{"hidden_size": 192, "num_attention_heads": 6, "norm_place": "pre", "attn_scale": 0.177, "init_std_o": 0.0, "train_tokens": 132200000, "dataset": "wikipedia_en"}
MLP neurons of a small language model. Each row is named by its layer, matrix (gate and up: input weights) and neuron, and shows model dimensions 0-191. Each number is 500 + 40 x the weight over its row's rms, rounded and kept within 0 to 999. Numbers have three digits each. A neuron's up and down rows have the sign that makes its largest values positive.
After each neuron's rows, "fires on" lists the tokens most often at its 100 highest values on Wikipedia text that the model never trained on. A number after a token or word is its count.

L3.gate157:505433466461515568534527515519428456515495525451491500524457505521436527431464531511501515512532467527564520476493449473562528524455497459504463520542466571478460562583479615489474481502474492492590493494539486569516538471528510589523574493529493477460479532511499451515575545523454504584432489509537547468534500527445519503486434457493471445453518540483473512519506509479482504573551435511552506422522495491375543478584463468531503589523549518545568498525515490475488488506438543545512517516571542451484494484527529578454523522519499512482541450494551531487467500404509451510
L3.up157:527541537544540480446544495468485451520456550453480527503526469460522484494516454553527517386438466567487444495471497489514491462520416496486486493530520508553471450431502583459501458513532491490584481473557393539526531481496533505496556524463489504494458455471491543514530474466523440472439510568581443520509475528560495487474499548592436558421493536491490502471527544555487436532510507476476495504499490529422515481497475546541457461462543554466476423559489492524587514530593482483470515561464519556509450514456485484513420457440576442516474491445466526502528543559516470510
fires on: " from" 17, " start" 9, "o" 8, "ix" 7, "rom" 7, "ir" 6

L6.gate0:511506519598498433489548491588455477534522477534447488494546498524460594525530452512457534435560515424489470550473384459525527432552469535492495423498507484492526483521513544432447446506492545520513520508545541493523481483468514464544570499524544475516550438511511479527504503445567458508501537575413531524470461525456425560463511460508529568471528504441445444490490543508513507483543502541537472543511531524525548548363561474477465461543482528474485514444560525491511536508452540488540463496407502502477460502508508479481548527531475512450412481481498453495455473517453496453
L6.up0:507527448482455508402507527437509538507596553448476537578546464435428504525489541434542468458540500514524536464489538526511515454545518456458443454512491563511505535480514539517519553542511553583418497567448551476461525496544530511530439455595506500573522484490476472542499511452585439479448459593515472478481447547475478553461536424504489473477500495468461492580514532463513478454546444470527533497583558566496486525476546515434447504519424526552547549515533501522505508507474529523490519471488500461463512509521529513577532512436519527436517481462557502454461531531489514498
fires on: " that" 23, " 2" 9, " Railway" 7, " which" 7, "ing" 7, "shire" 6

L4.gate87:504463560499456437460553534486469488490553524539531528401489561496543503516461502518538506444486500579459368496471580469511516444486469445508519512505490440471507488472478570446472548538506517486451511536501478548495547428508478518432519433454487491492527484498477563456473415541499519474487497442553518451531532512509466463427496562469472383542548457438513437459536534546521533485526458524446410489486554487456471478469501603494494556553461527545498532521475528544457495461506490547461460511464516504480479563506584520481455568447482536592488506488492492498557501473504491504
L4.up87:500450530486551456556470459483440452572626489455537471505430529496504539524453487509484507526526480472468507466449502518579480478481586462519551519481550453467549476536526470512455484517466516556499515547457486549506519477533479500455525439410500505477491511427517489502449549537536460540512530522512475462465545554475459508420488554553427538544499541442539542525524514529542477487456489517527511461549503474460483476566505562491504574558546495555459501502547494552484500467487501459449478509484435509495468479492618462415521518454424585586402476501571525502476492467461517502
fires on: "1" 26, "2" 10, "ou" 9, " end" 7, "e" 6, " term" 6

L5.gate364:453544537569538513489545526470483526528442489418485454421502563586547585538532496426479429446487497543520528520552533495533509475475613461502469509456502497536561512523509480526557550552532562559435566577517488510500550510469430519524545497527478516458498510523504452493491459469547442504492455484510525493515488497479466460509536476609492476515498485447474503517538508491537492446517543478536499354489481537507492523523494509422498553457525536511516532505479470487477505472471497450514545509389451452501479482443530481492497501470461487564499470432571547418522552544489576492
L5.up364:492440484505536527491483641565560513498445551497464533500506486572532533563533549471496527482558617504586481513519500537507436588487533535461547497485518542490566499488511527500425516517476462468443516549515456538467540499438495477508503511466502493526449421531490499441489489552511479505505494518571494506469475425471522476498468521463520591507525537514490563518483453450473515461526555485555521391456499492462526490518449521463520488526559577491477509483504477490488547446458489521572475591464510536439535509474492487522537498556477566498469531476579476455473436581532564457
fires on: "il" 17, "ence" 12, "ion" 7, "ary" 6, "ry" 5, "ast" 5

L3.gate130:544479536529497515531527476480503486519512520536404467472514448464520456483524530529500560484515479517481481414478478505476477512479471552517530628483537520424469476500477505436545550577494460477521581470558526510542495485523477498449465525516461440502391541443485506436582448482483506410534489510574492497539453443483539538604504524531455456468529505423416485501511505511459522466500505587512494476516478468526541499516507472522512505456495467516539497484445460460569531489569494441534519499477476546440566481528536545391511586504485527451472511419441483481489482528452445497
L3.up130:497528503540524557491519455495557471481502533518434441428527491490477523545423563484523569532583469491507552460500533533498508537517554540408457552521553562429509493604446532527514550559441514510481470482516517501581553426450480453478577425471496509524503501500513518493462439520500554454529455505496451473496544515467565501549468463495529529512468445489517484541540555515474472444563560490503497428587486491551556448480462514528452496511479451473525497459531483473532513537580502416437468448493490518552516504438513490508488492503503527520503553501422442453547522418438458475
fires on: "re" 34, "-" 9, " requ" 7, "rom" 6

L3.gate6:459475546441461503569529486519488513522502482451526461394456531555526480481521480514450424397542418467502590478549508560449533519412538469509493543423471560529453493546451509468530530452508512509458541520502509542535543448431555426486473530511483513503542490541525518493509435557510484536486552517615498537486502506487540515511544487520472436470505460513514525492578481516498479485485570487498539534500463478498503565473567554458447460435507454587539528426523550549530474459521469458493539473499499466467529510450520595541466492529530504493487445444494447484488501478512580557
L3.up6:497460450526424515479482519457501516508496533453535489529469530487533419465510507544525597470533495520512556538548506511452476436414517605493570486508534501468536455569454498582556537463449496458478492527513499508525549510476464547548455520513503468434441519562562510540500479470503527492490553453510555492505484490481503527469548422534468511509450459529505490471535532518507587496587436525496467507499503466442449441529486474522581391553555543469537456499475447540490496498531533530524535461499546479536611495400496471537529492440566504541470490473462465537439513477570511483
fires on: "," 40, "y," 6, "er," 6, "u" 5

L6.gate285:440503471477554515524508518539438537376508509497472542561517558535517420478472520516515473473473510488474486467570520515476515491418511440491508504490450496370484435465542503472528496492465510518494549476557521498456499473463515515461474585520545539424451436516442494481533494524443462489501431544501533463431500575576488523427503488513496526523488516486472436492458542456587460418536432540521537422476474544470497496460509544506497498490448463433501496508505581501527486511449514563452460468549529502550467578544494468476519504565437465511467490493509524461523503506479400569
L6.up285:561503504540446537485603444528520572505435507538450381530468528532445452469485511477461513440562479462488465480421483484585469504488475474489498500564478475482519475472484577529499511459498491566526430496405429544482498490496476558525581465541492513486562441560545454483460466548607518488490548471451500494512464510421557509474507441538511528544517448428407505504560483572472492537429548475471525508548491502485419518549552462479470515506473513466494503470491530540516545541571530491521538496512483510484504503432454493503546523510448523555480447525501534520503456547490516479
fires on: " ==" 26, " def" 15, "f" 13, " f" 10, " y" 9, " ===" 5

L6.gate380:517497490490459539519502542551499479506525471426523545487491488464507501494473505545558520521503480544494472504508533602482501467496550497594501539514477505471498532548505544504493535503516483474497462453535529470449542456506492506477530504480487448524551424500576530488529494516585464543599484512528460572407550585451488457480497483535474474523465449489499540535390370440525524538477510508538408509530542514503496419466471456425526506426496495540532544479512493512557516486547553501438450562455532453521489509542443494574526473492483448467508411414510536583470521470541474496
L6.up380:579450439514513533466457504492502479468519477497523534426457502432467474512512441537545477515495445500502550508562564455523518583514511538502570473530497471466448516517468534474559483569459540444518485469452548466593498574522499504453486502496510491465395497521470468519445539529544485449517457481543517578470427480477521520480529484502554500618502525506564475550483509465463566443500566512494443492518484478449434453523506525482461437427517495507489516520559505585479593476483524431466540470503453492556505544482539464480555547565509568476487567493525467527493514575552512548
fires on: "x" 34, "ol" 17, "m" 7, "j" 5, "ro" 4, "art" 4

L6.gate286:497478608485523481556469497560503493487513445487443578487504501548541479496502576534433509501539494576525563506488555529451562397417498521542485574412539475427505428439488465507506492501547443478509508471543479523473577524576515460506484575443514503535438477532502458602512543487465524538514483473465482497530550516508511482511552517505557456455471547470527479509483451480505510485514443570521499516498453553501497522458462549479522576488585496514456485500528524498503516543557485457498512515483462504522492562458467588488447544610430534493521557506544535559471496502458472493
L6.up286:514483532485525487471425478466458476501515524466481544442528494491475434446447484527474502431527487534476525462541449547524505464507507464472445506515475505510527534450470518526572490461483506493488517449497453505472535479493531517476534558516475515435420495430468481521454502512496470470479480469586518500574442503515511577504351536530532501532591603531554534478457475518495568557496561431485562517498510494491488452547492464524570534497499507506474470502559433548447473533493524437488487560490438415492573462416464429457506412536543445484488482433531497455505563537467499486
fires on: " |" 23, "i" 22, ";" 9, " and" 8, "," 7, "e" 6

L5.gate295:527510472534506515507484481492472467561471409584537466437467574461444470454451482488454431553591573476460507452512623459488488499448495504453496565544542425502504523464500432522471511476468476504514553511506547497424472512472467490533534522532455545435476552493514534467566444560526504470511525518433415482479478461521465524474517495488457433462499514459529506458523491494542439509513524538447494494564473513579522477547545457459529514470514407483542468443492520522520500481502515484526531458495530485573500495455471528461483427482491551587506469553470427449464527452492586547
L5.up295:466510491494493462454531562512437471503467455546486509552485504429511554431502492464470480542517518444507585534501571463518483448505470495429435535497508402524530579488497493491505450476474570489481551470476585489516472541442503526523447482549499479503474506515523517464482469482483529507527514495486579469525436497539476551448531528546444496493607469481517559439498490445500544549522458455486482537516512507540465483461553510512546511518473490511435458490456552538527485492588564398475518436590552533535507510479479450424408517532530506507478468568501509522379513473443487565
fires on: " 200" 15, "ide" 11, "ell" 11, "000" 10, "ot" 9, "e" 8

L4.gate67:579607531523478528478483499488516464415470468505589520528416534559554522505518461550436505513521471563533596477533550487486537392477457468441446448461483453548517443528510457554498465529561459519449545544507496514524463479581529559501469513464509525483488554501504520455469581499537495505453590479560555522474462481513489483496496491475544559517537494454544448544550536526513469507515474479414515453490450457472478492469429538563537576504505493515476479469465505478515496449454476535519514450544525436519503560512512463468472494497490531497510461483480456416486457419468533429
L4.up67:559553490499429493472490534464536510475457438501537483526520520564487447451497467547465556522486549532485522544521485523433476495473501462470515426507456540469444402580506525475600421502515521531432457498465449445514535494463483484549527542499472489442491548513581514504476457487501502442490523536397494530428538538428502480478504572441440519416471526455574490525518450534487511514527479536514524549488487472539461540466478469539563536467500462558507560443454554502461546444517560496520584442520538463462444514446482515532480497494465443473497511576530482555464487523570536512
fires on: " of" 22, "ard" 18, "s" 10, "ed" 6, "'" 6, "er" 6

L4.gate197:575489556474505470451541503514553507495533462452483557548504458452537542446501517422498463531415517514525460496467481472420537486481552448533482498464445544436486520538492487484508602559557451534498511481474474442480501512439510491499527512436422460535479493490617507482483445521490581462562479476487475472573542464504459474437521550485470535475517489472524495491493503480449503532528547467495565535475482542535481564490466497486562633561502443501534511457481450480543535510501489465486575507523448496456431537604484482436415499528458476496478532465436484483458471476495448535
L4.up197:514495478509449495447484493543617511460511468469555563504494437545525519486540556508464533522439492513485457500534381428505525494442486477489500519491504564497488526532464522511511504482533543511478519518556493517434436495452489535454517563459508467440429489496550472422456436554475548503514440554542513580510490531427535588511481566597541525479502463485510494494527545478472542520501531508453586436487572506481509536491475403504542534484523464500505522448406494529496566477489465462538566437453486547477447553473447500511535529559520507472470479507507502528546515559485541576
fires on: " |" 38, " of" 16, "h" 7, "s" 7, "e" 5, "-" 5

L3.gate123:494522459492559567461535435508539478491429480570567466445471469502505507539491492496568488509459490607494464494504518424532573465461442505539434533447454547411582451536445506513482452493519499512479592491442512442487483520501510555470519465473520509503486482506537410450522580517457501538482488533444551516511538513408537510452553521563572483540450510485496534506492482523455451549509569481427489537542444483467521533524517519501556527534493493512539482524512553572468464563529526496484524544485472518436479502501489546477542517470509511465554511521525600491478460565455575578
L3.up123:537508488474523533492473516548616463496532479570471529486486517537486468472532511537506503558434491488446541503554554463492470530463491525555573503497378543440572558514563438492455471521462430509517482498518524507512512430523513457518528470480541468549487503496477460509505456569448559525542468501479490471497462558439481554440469420521472537538540518464491552485521488541502590538484490561450535538441456465486523481545485517560538488522503541569470497503573421493448501481459486497496553548536452540502481577565581453473477522448486556478417444442523507555532549474488516540
fires on: "1" 25, "2" 12, "ia" 8, "7" 7

L2.gate111:461491550457501563463430473490540477504517464526484512566494500501492516443466500529505528464528517516461548547506471502476505534468477525493531503457531521432557482468439526445569535522488520499523563455393494481454601470534498520502533441479460520613516540463530469472573514508541529508448500555476471418525495553574437515543484529464486514547510588501435494535571458495547565457523486461467472452538517468484456480407527497564563482595484498535460536443542465473549453562529526487428546476490442548521500511488563511475502515509440532489515492442445455549497521495460430464
L2.up111:458425557431483494504474458492502516463497512501448517589488465527533501492462486507498533460489529534526525553403448552446567494514479484486512485404531492401507501446458520452553503498546507492448487469466501433436536456526495524478472448500421538541592474503519453533526511481574520485493509462456456391465505522580404491507426493481479511503498541490449500471541447445484527453512444407446541456489494473537430555466507485532569471506501544460469510465493514479545493531581507494402507461503457567499481560506492566522488495517448523460536481457519471479522534457508455455
fires on: "." 22, " that" 14, "ed" 13, "s==" 9, "ation" 7

L6.gate82:443489535561517542562462567619528434471558600484491510442446519435459474514469553522504486409489451528496513466461477439492454507574434505505473518500524499523509518475511405452505580482493422429492537449488494491524450469440445558508507526522558484476480541429523454536464586575526518473498480533549527527535492451519548486517448559504433446510476498506484477499465449552484420471451439539469526504488516447420527473545458467494467521512506483501485467460538494477442512451466458494486594552564496514519532471482509478507495544546473498520466471558540525476520524545459472527
L6.up82:514520473537543458561459487516521492525437565550506558506484516496546449505523501506450451474546440562426513478464502427490455479571535463511475568506491479482523529440532420513486577502529457505439503497539553525484420456502501537549504536461586490475494502477477575484505496532543498506450511504504499552497474436519484491507541383510431454496562423547541458469561549489443476472520431444587513521470462447470434512570489482370496560474459463557577514480508482436506505570514472537506569495533456486448518480544515488458475497519473504553483513463488499465488538537480495529
fires on: "y" 16, "x" 11, "h" 9, "ush" 9, "ag" 5, "o," 4